config.toml
norm = "layernorm"
rope_fraction = 1.0
bias = "none"
init_std_o = 0.0386
beta1 = 0.95
MLP neurons of a small language model. Each row is named by its layer, matrix (up: input weights) and neuron, and shows model dimensions 384-447. Each number is 50 + 15 x the weight over its row's rms, rounded and kept within 0 to 99.
After each neuron's rows, "fires after" lists the tokens most often just before its 100 highest values on Wikipedia text that the model never trained on.

L4.up2508:32 59 32 69 54 45 33 38 62 45 67 46 48 30 35 26 53 32 75 56 62 37 59 50 60 52 18 40 28 67 44 51 58 48 13 71 41 48 63 62 59 48 48 50 47 57 62 62 21 67 73 32 37 48 57 39 23 57 42 66 33 67 25 43
fires after: "0", "2", "1", "3"

L4.up121:52 37 19 53 38 38 61 63 39 73 31 60 49 60 42 47 35 74 75 12 36 33 45 63 67 42 70 68 58 52 49 39 26 76 52 54 31 12 52 51 33 22 46 57 57 43 55 53 48 30 58 68 67 53 39 47 47 61 28 61 55 51 60 33
fires after: "|", ".", ")"

L4.up1295:36 30 68 43 40 85 30 55 64 48 66 38 39 45 45 41 72 33 44 40 49 63 31 85 44 50 24 86 52 73 25 34 73 75 31 47 23 54 40 57 72 62 25 70 63 46 66 28 35 58 38 43 28 27 32 65 74 50 71 49 46 73 32 59
fires after: "the ", "0", "1 ", "0 ", "1", "2 "

L4.up2494:48 50 32 44 80 61 71 39 49 66 24 44 50 76 60 60 22 61 64 52 68 53 50 90 52 75 64 36 61 49 49 35 30 45 41 62 35 39 43 73 66 50 45 56 72 42 19 57 56 66 31 59 32 44 45 42 60 71 23 49 49 58 66 35
fires after: "|", "life"

L4.up1551:41 30 33 28 41 74 51 56 60 63 65 63 53 67 71 43 51 54 62 57 36 40 56 81 43 59 74 44 54 65 37 43 30 64 62 62 48 72 53 36 50 67 63 52 57 53 69 45 32 40 51 43 47 27 57 66 70 76 48 50 60 61 43 27
fires after: "|", ".", ")"

L4.up1660:39 48 55 51 24 63 56 78 59 49 51 36 76 42 18 52 79 46 67 66 10 46 32 58 25 47 71 38 15 43 63 52 36 49 56 72 62 41 51 46 36 44 42 50 54 35 51 27 48 43 41 60 44 48 57 59 47 19 54 87 61 66 45 35
fires after: " ", "44 ", "Democratic ", "re", "Republican ", "hold "

L4.up1510:81 74 46 58 98 52 56 62 49 47 53 54 53 49 55 57 31 48 50 85 35 47 41 76 57 52 20 57 48 42 47 41 17 46 42 29 45 59 35 73 47 64 42 43 69 53 65 54 35 59 45 26 48 48 21 77 40 56 51 23 34 60 59 70
fires after: "201", "200", "202", "197", "199", "198"

L4.up158:45 55 48 53 84 29 41 66 52 51 70 48 56 50 67 62 38 92 30 59 19 68 46 40 47 63 51 43 39 66 36 41 76 46 54 74 42 42 66 46 55 63 52 35 81 42 32 70 73 32 71 46 49 44 28 50 47 50 37 60 58 33 38 16
fires after: "in ", "In ", "the ", "Cent", "T", "N"

L4.up1950:36 42 72 67 65 53 14 62 21 59 72 63 46 73 52 57 61 49 38 43 43 65 42 43 20 35 58 43 55 48 68 53 48 77 51 46 59 41 76 86 55 38 31 30 50 34 39 51 18 55 57 34 65 54 28 42 35 80 80 33 50 92 64 55
fires after: "'", "his ", "and ", "s ", "with ", "her "

L4.up1521:17 35 55 46 31 20 50 38 55 60 30 60 40 45 50 56 27 74 53 53 61 72 88 28 58 58 43 28 57 80 66 56 27 58 48 43 49 44 24 50 50 53 61 39 45 51 29 67 45 40 70 70 72 59 51 44 38 45 73 63 54 62 58 04
fires after: ".", "In", "ep", "% ", "5 ", "1 "

L4.up2681:49 30 56 37 76 33 34 39 52 33 47 63 59 61 63 59 34 63 30 29 65 28 72 63 43 71 43 46 89 52 64 70 32 48 44 59 59 58 17 53 49 58 67 29 57 36 35 45 48 63 36 52 58 47 38 31 30 50 49 50 44 27 36 75
fires after: "| ", "% ", "+"

L4.up1726:59 38 28 41 19 41 58 50 50 20 54 39 61 26 64 49 59 59 70 71 39 34 34 58 50 56 39 47 46 57 48 39 44 55 64 46 69 54 36 31 35 74 54 41 32 46 56 51 37 42 48 53 41 57 45 60 40 28 69 86 32 67 58 62
fires after: "his ", "s ", "her "

L4.up1599:50 68 53 18 31 57 59 31 27 39 67 30 60 34 39 33 25 49 34 38 33 60 80 20 26 66 54 32 70 70 50 54 59 31 53 46 57 41 79 57 44 72 57 47 57 53 64 64 46 54 55 99 61 16 37 51 55 60 67 43 65 26 18 41
fires after: "on ", "– ", "ed ", ": "

L4.up1953:55 48 47 37 46 70 26 59 74 50 65 43 31 37 75 70 35 34 46 39 44 48 43 58 51 75 66 43 48 28 51 56 58 51 73 48 53 53 44 68 52 80 59 61 56 49 67 59 60 43 54 54 35 41 42 48 59 80 51 52 23 77 29 59
fires after: ".", "1", "0", "2", "("

L4.up1268:24 54 31 43 34 40 57 65 33 43 53 41 65 60 51 54 47 75 46 37 19 71 31 27 45 50 54 22 35 42 17 53 50 64 46 36 70 45 73 50 57 63 44 49 51 40 43 12 22 55 48 55 34 35 53 55 35 33 36 67 47 41 20 60
fires after: " ", "1 ", "0 ", "— ", "2 "

L4.up2327:53 44 27 30 62 50 49 68 25 60 40 37 25 69 47 36 69 43 47 56 73 55 38 44 68 51 14 24 30 45 71 46 39 46 66 66 25 37 78 44 48 29 57 29 40 19 44 65 58 33 57 33 67 54 23 52 35 14 63 13 69 41 27 59
fires after: "C", "K", "c", "Mc", "n"

L4.up1981:36 64 17 46 43 45 33 64 66 43 37 65 32 43 31 17 43 57 54 61 61 60 47 42 44 33 60 52 55 38 24 50 41 41 51 39 41 42 45 55 42 57 65 33 49 70 64 43 42 50 41 47 43 63 31 56 36 35 22 85 27 46 68 52
fires after: "| ", "in ", "; ", "-; ", ", "

L4.up1782:56 52 39 58 45 65 60 32 38 39 64 30 52 63 49 71 27 50 63 62 52 65 94 63 43 58 35 18 45 68 47 43 28 45 63 52 59 45 53 44 53 68 57 46 49 44 63 60 42 30 33 37 48 14 63 81 67 31 45 53 48 46 25 35
fires after: "|", ")", "'"

L4.up2661:60 65 42 17 34 61 40 60 41 57 50 49 65 53 45 78 52 48 57 60 28 53 32 23 38 39 56 30 78 45 43 60 78 47 52 30 51 57 48 58 46 86 40 54 56 61 61 63 57 32 20 44 25 25 32 48 27 54 61 38 30 42 70 73
fires after: "during ", "During ", "the ", "in ", "throughout ", "his "

L4.up702:47 48 71 51 57 42 57 41 57 31 55 64 37 52 70 45 46 67 62 39 46 23 43 39 59 66 71 43 56 63 60 46 57 44 31 31 61 55 60 58 44 48 45 50 46 40 56 76 45 54 57 54 59 53 37 43 31 89 56 52 53 20 24 45
fires after: " ", ") ", "was ", "7"

L4.up2318:64 33 55 40 40 51 50 64 78 33 50 44 79 47 54 37 53 55 33 25 33 92 69 58 53 43 39 41 48 52 64 50 61 46 50 66 46 74 56 17 41 55 43 59 53 47 50 64 70 19 38 47 52 54 42 75 65 72 85 31 46 50 52 36
fires after: "|", ") ", "000", "% "

L4.up2412:53 44 23 45 38 53 56 82 49 48 50 63 47 44 27 34 58 37 55 38 46 53 49 46 39 57 76 28 37 54 09 97 70 71 57 71 50 57 56 32 36 69 47 75 48 46 79 56 44 47 62 63 49 46 31 82 55 53 42 33 33 43 27 19
fires after: "|", "|---|---|---|---|---|", "P"

L4.up2595:30 46 32 34 63 52 68 84 68 32 63 39 41 27 20 42 65 59 66 60 13 43 57 36 91 75 49 39 49 28 33 72 50 53 59 60 55 54 58 55 58 58 45 27 36 45 16 56 49 75 45 38 50 45 68 35 35 44 43 67 46 38 40 35
fires after: "the ", "The "

L4.up160:37 75 65 52 40 72 54 43 50 35 54 54 37 43 71 53 31 37 42 16 36 51 68 59 68 76 71 69 64 45 58 54 37 46 41 66 69 46 18 36 55 41 46 34 57 45 37 29 49 68 39 73 68 48 53 61 48 45 66 45 36 59 40 37
fires after: "| ", "|", "e", "ro", "con", "sym"

L4.up2273:68 51 79 51 42 51 55 50 23 54 60 39 56 60 34 73 45 46 38 30 52 64 72 49 44 59 61 54 47 33 38 60 65 67 61 38 73 54 50 37 42 39 60 35 53 40 86 52 61 46 66 44 56 12 55 58 44 39 51 31 21 63 32 42
fires after: "|", " ", "\n"

L4.up2430:51 73 42 46 45 33 45 56 72 36 67 55 48 58 73 38 79 38 59 47 45 56 58 59 55 22 60 18 38 73 21 49 51 38 50 43 48 78 52 74 47 43 47 56 49 42 65 31 37 67 58 62 49 29 24 42 59 28 54 73 33 33 54 35
fires after: "the ", "at ", "on ", "from ", "to ", "of "

L4.up2548:46 39 43 30 67 27 48 20 46 48 76 36 39 45 14 21 47 52 59 84 66 51 30 35 38 61 24 49 68 51 43 43 79 25 51 70 33 54 57 44 30 27 44 45 41 53 47 57 50 70 60 70 40 43 50 50 68 50 16 44 46 68 49 36
fires after: "==", "\n\n", "\n", "Jon ", "in"

L4.up1881:42 42 55 68 60 63 57 52 36 49 66 67 60 46 74 69 73 64 32 45 51 47 65 26 75 23 48 49 28 41 72 87 42 50 55 38 52 52 57 45 60 44 59 73 59 53 50 53 66 62 63 45 63 45 58 47 37 58 59 74 31 95 43 42
fires after: "0 ", "1 ", "2 ", " ", ", ", "older"

L4.up2633:61 26 64 44 56 74 47 51 56 56 46 47 28 74 69 79 51 36 17 42 14 52 65 64 33 55 64 56 57 36 45 51 54 38 53 59 81 37 45 33 45 46 42 40 21 48 76 84 74 48 26 33 47 36 38 61 54 28 37 58 62 64 45 56
fires after: "was ", "as ", "'", "is ", "became ", "che"

L4.up2283:31 54 50 29 64 63 31 69 43 50 13 67 55 45 53 26 49 59 56 37 20 43 98 46 30 71 56 44 38 51 51 54 46 71 41 51 38 28 56 51 44 50 53 35 66 42 46 77 51 46 68 60 48 46 42 47 38 37 23 29 33 44 62 37
fires after: "(", "1", "in "

L4.up2353:48 35 37 38 38 58 66 29 59 49 42 61 43 68 28 57 56 08 32 70 04 58 69 66 40 54 43 43 90 76 55 41 45 59 60 50 42 64 43 62 49 62 59 54 52 82 47 32 49 46 41 49 41 43 76 32 52 65 57 21 54 42 53 50
fires after: "| ", "was ", "Democratic ", "born "

L4.up2337:34 62 41 63 59 57 41 88 42 38 46 54 34 59 28 09 56 71 41 39 52 45 20 47 72 41 41 43 63 47 48 25 56 56 44 40 32 46 66 54 34 64 60 40 47 48 50 54 20 47 61 57 08 50 54 48 66 50 55 40 61 38 27 55
fires after: "″", "°", "| ", "978", ", ", "1"

L4.up1220:42 60 82 53 17 44 29 47 50 53 63 37 36 03 80 36 52 12 57 29 57 72 36 44 55 29 52 47 50 59 40 39 66 32 48 47 31 71 61 76 76 58 51 39 51 37 32 34 51 38 54 20 42 25 47 30 34 51 43 53 51 33 29 30
fires after: "on ", "has ", "had ", "- ", "with ", "On "

L4.up2169:32 71 49 33 49 33 59 55 46 69 63 37 36 55 47 49 52 44 59 23 66 47 62 33 42 29 50 52 35 50 48 41 60 35 37 48 55 76 69 40 59 47 34 45 53 18 59 46 45 68 75 52 91 45 57 65 26 53 45 46 47 29 60 17
fires after: "on ", "On ", "the ", "(", ", "

L4.up2374:38 43 36 70 51 44 43 65 70 43 50 59 50 63 74 52 41 71 56 17 67 08 49 43 40 35 51 38 57 75 76 47 66 67 38 45 42 64 57 46 52 33 52 55 53 56 53 47 41 55 25 26 49 33 37 68 72 76 41 52 53 63 49 27
fires after: "1", "| ", "0", "0 ", "_{", "°"

L4.up1535:28 46 30 31 54 58 48 52 40 57 50 28 27 22 50 23 78 52 50 48 38 46 46 47 54 74 41 60 46 48 10 63 37 44 61 76 62 55 71 58 71 36 32 87 54 57 46 56 41 65 46 35 47 57 49 79 20 41 53 89 54 46 57 45
fires after: "the ", "The ", "of ", "for ", ", ", ". "

L4.up821:60 73 60 61 38 25 55 32 55 58 71 62 71 14 77 37 42 52 49 41 53 55 71 13 63 65 45 54 61 58 61 56 51 29 47 45 70 64 50 31 26 61 54 76 69 49 38 16 61 56 41 65 52 50 18 38 43 57 72 52 44 37 68 36
fires after: "on ", "On ", ": ", "– ", "("

L4.up543:41 32 36 54 42 53 59 52 72 82 47 56 51 68 70 54 72 53 91 59 68 61 38 56 43 58 54 31 43 28 75 69 30 44 52 35 52 44 58 54 63 49 65 46 56 41 39 36 15 55 42 31 75 57 49 75 76 67 26 37 28 22 55 39
fires after: "|"

L4.up2200:52 24 46 52 48 26 63 42 50 73 65 59 41 49 47 66 22 87 36 45 44 57 22 61 41 45 49 61 62 60 50 42 47 34 43 52 84 62 71 43 53 17 63 62 85 38 49 54 45 60 80 42 70 54 46 84 58 63 80 74 43 25 62 55
fires after: "|", "."

L4.up1956:56 61 73 82 48 42 69 48 61 54 41 38 44 66 41 74 31 47 58 56 11 19 67 19 25 40 64 53 56 48 47 52 19 22 70 50 45 40 42 66 68 73 58 43 51 47 42 67 62 51 73 62 62 31 46 61 54 43 19 50 38 33 43 47
fires after: "|", "| ", "— ", "He"

L4.up427:69 61 45 54 71 71 52 66 20 43 42 69 54 62 65 47 54 57 24 57 66 57 62 44 62 49 31 50 33 68 66 59 57 43 45 62 88 45 61 58 62 59 16 51 45 46 63 43 53 71 46 68 27 53 67 41 35 58 32 47 47 57 19 61
fires after: "|", ".", ". "

L4.up2265:86 34 37 39 49 48 46 52 59 48 60 48 55 50 27 52 28 43 31 46 66 70 57 58 67 39 48 44 18 41 37 59 63 14 56 76 73 73 51 50 53 59 38 75 53 66 27 54 35 41 53 77 78 40 73 64 41 63 28 46 32 50 66 39
fires after: "at ", "At ", ".", "$", ":", "–"

L4.up1180:44 33 40 24 31 41 50 60 42 51 41 51 50 37 44 52 61 91 61 56 41 50 20 35 66 66 32 50 71 41 19 65 42 27 34 56 34 38 64 41 52 41 33 73 65 12 38 56 43 47 38 43 69 14 43 62 49 53 71 69 42 59 69 61
fires after: ".", "|", ")"

L4.up324:50 60 38 40 53 62 47 35 53 48 64 62 56 42 46 53 42 83 44 49 58 55 71 48 39 66 46 33 22 53 64 41 35 53 41 55 45 56 35 38 70 36 11 66 49 29 49 50 51 46 41 66 53 49 15 54 86 62 56 28 41 41 56 65
fires after: "|", ".", ")"

L4.up607:71 76 32 53 44 53 30 49 39 48 54 82 65 40 30 38 31 31 68 74 39 52 59 60 21 43 48 35 22 40 01 51 75 34 55 56 24 37 73 44 01 57 28 24 59 62 33 59 48 31 57 81 67 60 44 21 51 80 32 69 50 37 32 61
fires after: "–", "in ", ".", "(", ". ", ":"

L4.up2229:51 24 56 28 40 45 68 35 46 49 39 80 47 59 70 56 48 48 54 18 55 52 20 61 53 56 92 68 72 26 55 71 35 39 48 26 44 61 25 51 50 58 52 45 74 30 52 35 39 42 55 49 75 28 58 52 83 52 37 75 33 72 79 57
fires after: "|", ".", ")"

L4.up1995:48 46 46 58 50 52 58 64 35 39 17 41 41 62 68 43 54 53 35 46 37 57 66 50 44 42 43 53 39 60 45 30 40 39 31 30 33 31 75 47 49 49 17 31 46 64 57 52 32 44 78 49 46 39 75 57 61 20 62 41 43 54 69 35
fires after: "″", ") ", "°", "age ", "(", "on "

L4.up2165:55 85 37 52 55 99 53 61 33 44 79 55 76 47 63 57 33 79 45 56 71 63 44 41 72 37 25 45 62 69 60 35 22 31 49 71 51 74 65 54 30 39 48 33 62 57 35 70 46 46 75 47 20 53 45 76 73 55 66 48 43 76 77 35
fires after: "D", "d", "S", "g", "s", "R"

L4.up2167:56 54 22 61 69 59 59 64 40 56 44 33 53 35 63 30 60 33 55 70 58 61 63 57 50 48 63 46 33 45 40 65 80 83 39 58 73 57 68 31 32 39 42 46 56 15 18 24 35 16 82 36 56 49 68 43 60 60 24 66 52 63 35 60
fires after: ",", "2", "1", "4", "| ", "3"

L4.up2368:39 42 39 48 56 35 46 82 57 46 55 35 54 59 73 59 62 70 43 73 53 61 49 60 68 56 31 31 40 69 50 45 48 34 63 80 52 80 54 41 63 58 75 24 49 74 44 43 49 24 52 55 47 49 31 57 55 44 47 72 68 33 43 14
fires after: "–", "-", "1", "2", "3", "- "

L4.up535:67 29 19 55 70 64 73 65 50 63 26 43 62 38 67 37 45 63 39 71 66 51 50 16 35 45 40 52 67 52 69 20 49 45 53 25 59 69 73 27 43 51 54 48 46 53 45 52 48 45 40 79 42 48 56 47 54 39 44 41 28 50 50 27
fires after: "===", ":", "==", "- ", "\n", "| "

L4.up2386:63 59 33 59 45 15 17 54 36 54 64 63 63 42 27 35 35 48 52 65 47 60 45 45 62 59 41 56 66 62 66 52 32 85 58 55 13 56 62 50 49 52 46 33 72 54 39 73 27 55 70 45 28 37 36 71 27 46 60 45 55 55 33 44
fires after: "2", "1", "0", "3"

L4.up1710:63 55 62 51 17 44 78 45 33 30 55 50 53 46 47 42 58 54 31 27 31 27 58 59 45 68 37 41 77 19 42 63 43 30 68 45 48 48 48 26 33 57 63 80 52 46 61 42 55 32 43 52 49 60 76 34 57 55 71 41 52 65 76 40
fires after: "|", "|---|---|", "|---|---|---|"

L4.up805:40 44 25 48 40 28 40 60 36 69 55 55 60 44 55 44 43 60 74 19 64 53 61 27 59 40 39 57 45 63 53 13 37 46 65 22 61 72 66 56 63 43 20 28 51 41 57 27 55 26 51 20 61 41 27 50 59 60 62 39 52 52 66 65
fires after: "–", "4", "1", "3", "5", "."

L4.up642:24 42 36 53 55 40 48 31 62 26 52 61 70 37 52 41 62 67 41 73 54 46 45 33 33 53 40 74 42 35 64 53 48 61 48 11 72 51 45 71 43 71 70 74 53 42 58 56 56 47 28 39 66 47 27 60 45 49 49 38 43 75 46 50
fires after: "his ", "her ", "s ", "Jean", "His "

L4.up2671:61 60 45 54 15 69 51 25 50 62 32 62 54 80 40 38 75 30 50 16 58 58 29 60 57 65 80 60 68 53 44 49 33 62 56 51 59 40 58 60 40 48 38 30 82 47 73 46 50 51 58 63 74 47 46 43 48 60 35 54 41 61 46 48
fires after: "|"

L4.up1422:63 90 58 51 50 63 39 50 54 71 60 61 48 45 46 68 31 60 35 55 24 62 51 37 37 54 33 59 70 37 66 44 62 29 36 43 59 63 65 68 31 54 14 45 46 27 46 36 53 57 59 48 60 44 59 67 84 57 45 24 37 49 43 73
fires after: "the ", "200", "his ", "s ", "198"

L4.up2675:57 45 09 62 52 40 61 49 51 46 23 34 44 47 37 43 47 72 57 62 55 40 51 65 49 58 66 75 50 53 23 60 46 49 26 57 42 42 49 33 58 25 35 30 47 23 16 37 60 60 35 40 33 56 59 51 31 45 59 34 52 59 44 71
fires after: "W", "hold ", "E", "| ", ": ", "mission "

L4.up386:31 23 59 47 35 48 67 42 34 50 69 63 59 47 43 51 49 50 47 58 15 62 54 46 77 47 35 41 69 29 64 67 43 55 47 39 52 80 76 58 52 75 48 43 69 39 61 56 23 60 45 27 56 51 41 28 82 45 53 41 14 52 58 35
fires after: "| ", "0 ", "1 "

L4.up518:70 56 70 29 58 69 48 61 41 57 35 71 73 62 50 67 71 33 48 53 55 44 60 33 10 22 50 55 50 42 65 28 60 43 46 39 32 54 46 14 49 54 53 67 54 44 45 60 57 61 27 59 73 69 42 22 32 39 55 36 15 41 59 47
fires after: "in ", ", ", "In ", "December ", "from ", "From "

L4.up604:64 23 66 45 48 80 65 60 33 60 55 81 19 56 56 40 27 49 49 39 66 64 16 25 59 66 65 57 42 39 47 59 58 42 43 26 62 48 60 52 34 52 24 51 46 41 65 63 68 61 58 36 38 54 41 64 49 26 71 31 49 46 31 65
fires after: "the ", "in ", "a "

L4.up257:52 63 30 44 38 47 57 39 52 49 63 22 56 47 15 68 38 65 57 32 46 52 43 38 36 62 54 24 76 51 41 56 52 45 41 51 20 35 55 65 38 32 64 59 51 27 54 32 70 23 59 44 71 60 64 66 52 39 45 55 61 62 40 25
fires after: " ", "hold ", "D", ". ", "as "

L4.up1755:53 51 18 45 58 56 32 75 52 21 46 75 53 37 87 77 45 43 65 60 65 40 60 67 52 54 65 66 68 45 74 60 57 41 57 72 57 67 38 60 53 68 51 40 64 30 73 33 36 17 40 36 33 54 52 65 24 34 66 52 26 50 40 09
fires after: "2", "1", "0", "3"

L4.up2236:45 71 57 48 65 59 28 46 59 18 45 38 81 72 72 52 43 38 47 67 09 39 55 27 52 75 54 37 35 39 60 63 62 24 70 47 40 12 77 49 61 40 41 33 46 35 44 72 73 39 44 41 63 53 50 64 40 45 31 50 42 39 41 65
fires after: "of ", "'", "as ", "s "

L4.up1205:76 63 44 27 73 50 77 37 48 45 61 35 52 48 58 51 36 75 43 48 28 29 40 57 46 51 41 45 36 39 27 48 41 39 65 65 72 58 42 65 59 28 44 67 43 49 73 58 57 63 41 49 62 22 55 33 49 39 61 45 68 57 53 46
fires after: "was ", "is ", "a ", "as ", "one "

L4.up551:36 42 38 65 61 20 36 58 70 40 42 52 71 62 56 35 70 71 52 50 60 61 60 55 41 51 64 66 34 45 58 62 42 62 33 54 37 20 52 57 64 77 44 48 44 57 61 52 62 50 50 54 55 25 60 48 59 50 40 55 78 74 41 36
fires after: "2", "1", "4", "He ", "3", "0"

L4.up1125:23 41 43 29 41 80 74 34 61 42 32 38 47 47 58 74 76 65 41 39 51 55 61 62 38 49 73 31 72 42 52 47 38 40 62 42 42 23 51 49 65 57 33 58 35 53 60 44 40 41 84 43 61 75 55 50 36 65 56 20 35 73 76 57
fires after: " ", "hold ", "(", ". "

L4.up2667:30 48 54 48 66 54 67 78 50 23 37 58 13 47 40 40 43 61 70 65 58 73 19 41 43 42 62 65 56 73 50 56 57 57 70 59 40 37 43 51 40 54 29 39 47 43 39 59 65 55 38 52 58 61 61 61 67 63 42 54 63 56 60 40
fires after: "W", "D", "E", " "

L4.up2651:62 53 36 71 76 59 69 44 27 71 55 48 37 61 50 35 21 35 25 48 57 51 43 71 26 51 70 38 37 68 48 69 66 40 63 37 47 66 56 77 59 40 57 36 48 70 40 52 76 50 23 28 55 43 56 48 54 22 45 48 43 83 30 53
fires after: "the ", "of ", "a ", "is ", "De"

L4.up1055:53 26 35 30 57 46 44 52 58 48 52 33 65 46 38 52 64 52 39 64 45 66 43 54 41 46 49 44 34 42 46 33 53 33 50 75 57 39 55 66 62 74 55 49 57 71 41 48 72 41 50 53 17 60 66 42 42 62 68 71 38 35 33 22
fires after: "-", "0 ", "1 ", "- ", "2 ", "22 "

L4.up1941:69 37 61 81 56 53 39 39 39 35 31 61 53 40 38 23 55 46 26 32 61 53 38 55 45 50 61 45 36 73 82 39 82 45 54 66 30 31 32 42 45 66 77 39 26 54 73 67 72 43 55 77 39 57 61 85 47 51 37 37 42 70 34 61
fires after: "| ", "==", "== ", "a ", "|"

L4.up1943:77 33 56 93 39 69 37 64 42 46 44 61 59 52 26 57 33 76 33 36 55 30 98 32 68 39 54 54 77 36 48 20 61 42 42 45 47 54 65 54 55 60 56 56 55 56 38 65 36 40 69 36 39 53 76 51 30 41 66 34 49 44 46 28
fires after: " ", "=", "% ", "was ", "100"

L4.up662:43 58 80 32 31 64 47 50 60 53 72 20 37 63 30 57 66 38 49 37 48 51 41 63 45 43 49 18 58 46 47 59 56 51 66 31 43 58 87 66 49 46 48 44 46 67 53 62 33 55 45 48 47 32 60 59 32 72 52 57 63 36 56 55
fires after: "the ", "| ", "The ", "'"

L4.up647:67 41 60 47 41 45 44 63 29 60 41 49 67 52 22 74 37 40 40 41 60 70 48 20 37 59 23 68 31 67 53 46 45 20 37 74 16 57 39 34 62 44 53 40 62 38 27 33 26 37 41 45 63 46 36 30 65 38 28 61 45 51 59 80
fires after: "–", "in ", "a ", "the ", "at ", "-"

L4.up2589:53 52 57 50 30 41 32 28 28 47 82 61 64 76 47 39 57 47 77 58 26 64 64 44 41 59 55 54 49 54 68 63 60 47 25 72 23 55 51 35 30 77 42 36 56 75 70 48 69 32 22 74 41 19 30 53 54 61 51 44 58 44 69 35
fires after: "In ", "in ", "\n\n", "\n", "J"

L4.up1326:62 41 33 42 45 41 65 34 78 57 65 31 69 66 53 39 53 57 71 53 72 77 52 78 43 69 59 74 32 67 65 79 29 65 49 35 58 66 21 56 58 49 71 19 72 34 64 52 55 50 46 39 45 43 37 52 70 67 53 57 64 46 70 37
fires after: "|", ")"

L4.up1162:63 35 75 50 60 14 34 65 60 52 32 80 81 42 60 56 36 62 66 49 26 46 21 52 42 44 58 53 56 56 43 46 67 51 56 72 21 40 59 69 45 65 66 79 54 45 86 90 43 36 64 66 71 46 21 47 27 43 44 28 52 54 42 57
fires after: " ", "-", "."

L4.up1932:68 43 46 41 41 34 33 35 48 48 51 62 28 43 24 53 40 57 51 49 51 32 36 53 65 72 60 41 15 43 71 58 57 72 62 25 46 46 75 31 30 35 48 30 48 77 58 40 50 25 75 54 55 59 39 72 69 58 47 43 27 72 50 61
fires after: "a ", "with ", "an "

L4.up1643:77 68 47 75 58 66 56 58 44 81 55 44 58 41 54 61 37 28 21 73 64 53 26 50 49 41 60 53 23 26 54 28 41 34 53 40 68 45 53 29 27 53 48 18 42 46 51 25 63 39 33 68 43 26 70 35 47 57 38 62 10 27 34 55
fires after: "\n"

L4.up1945:45 64 36 50 47 45 41 54 25 53 02 66 67 49 74 41 78 73 52 68 35 58 37 58 51 48 46 15 65 69 55 40 83 53 53 47 55 41 38 41 54 61 38 47 59 43 30 37 50 48 38 57 87 72 56 55 82 62 60 18 39 48 39 56
fires after: "the ", "The ", "a ", "| "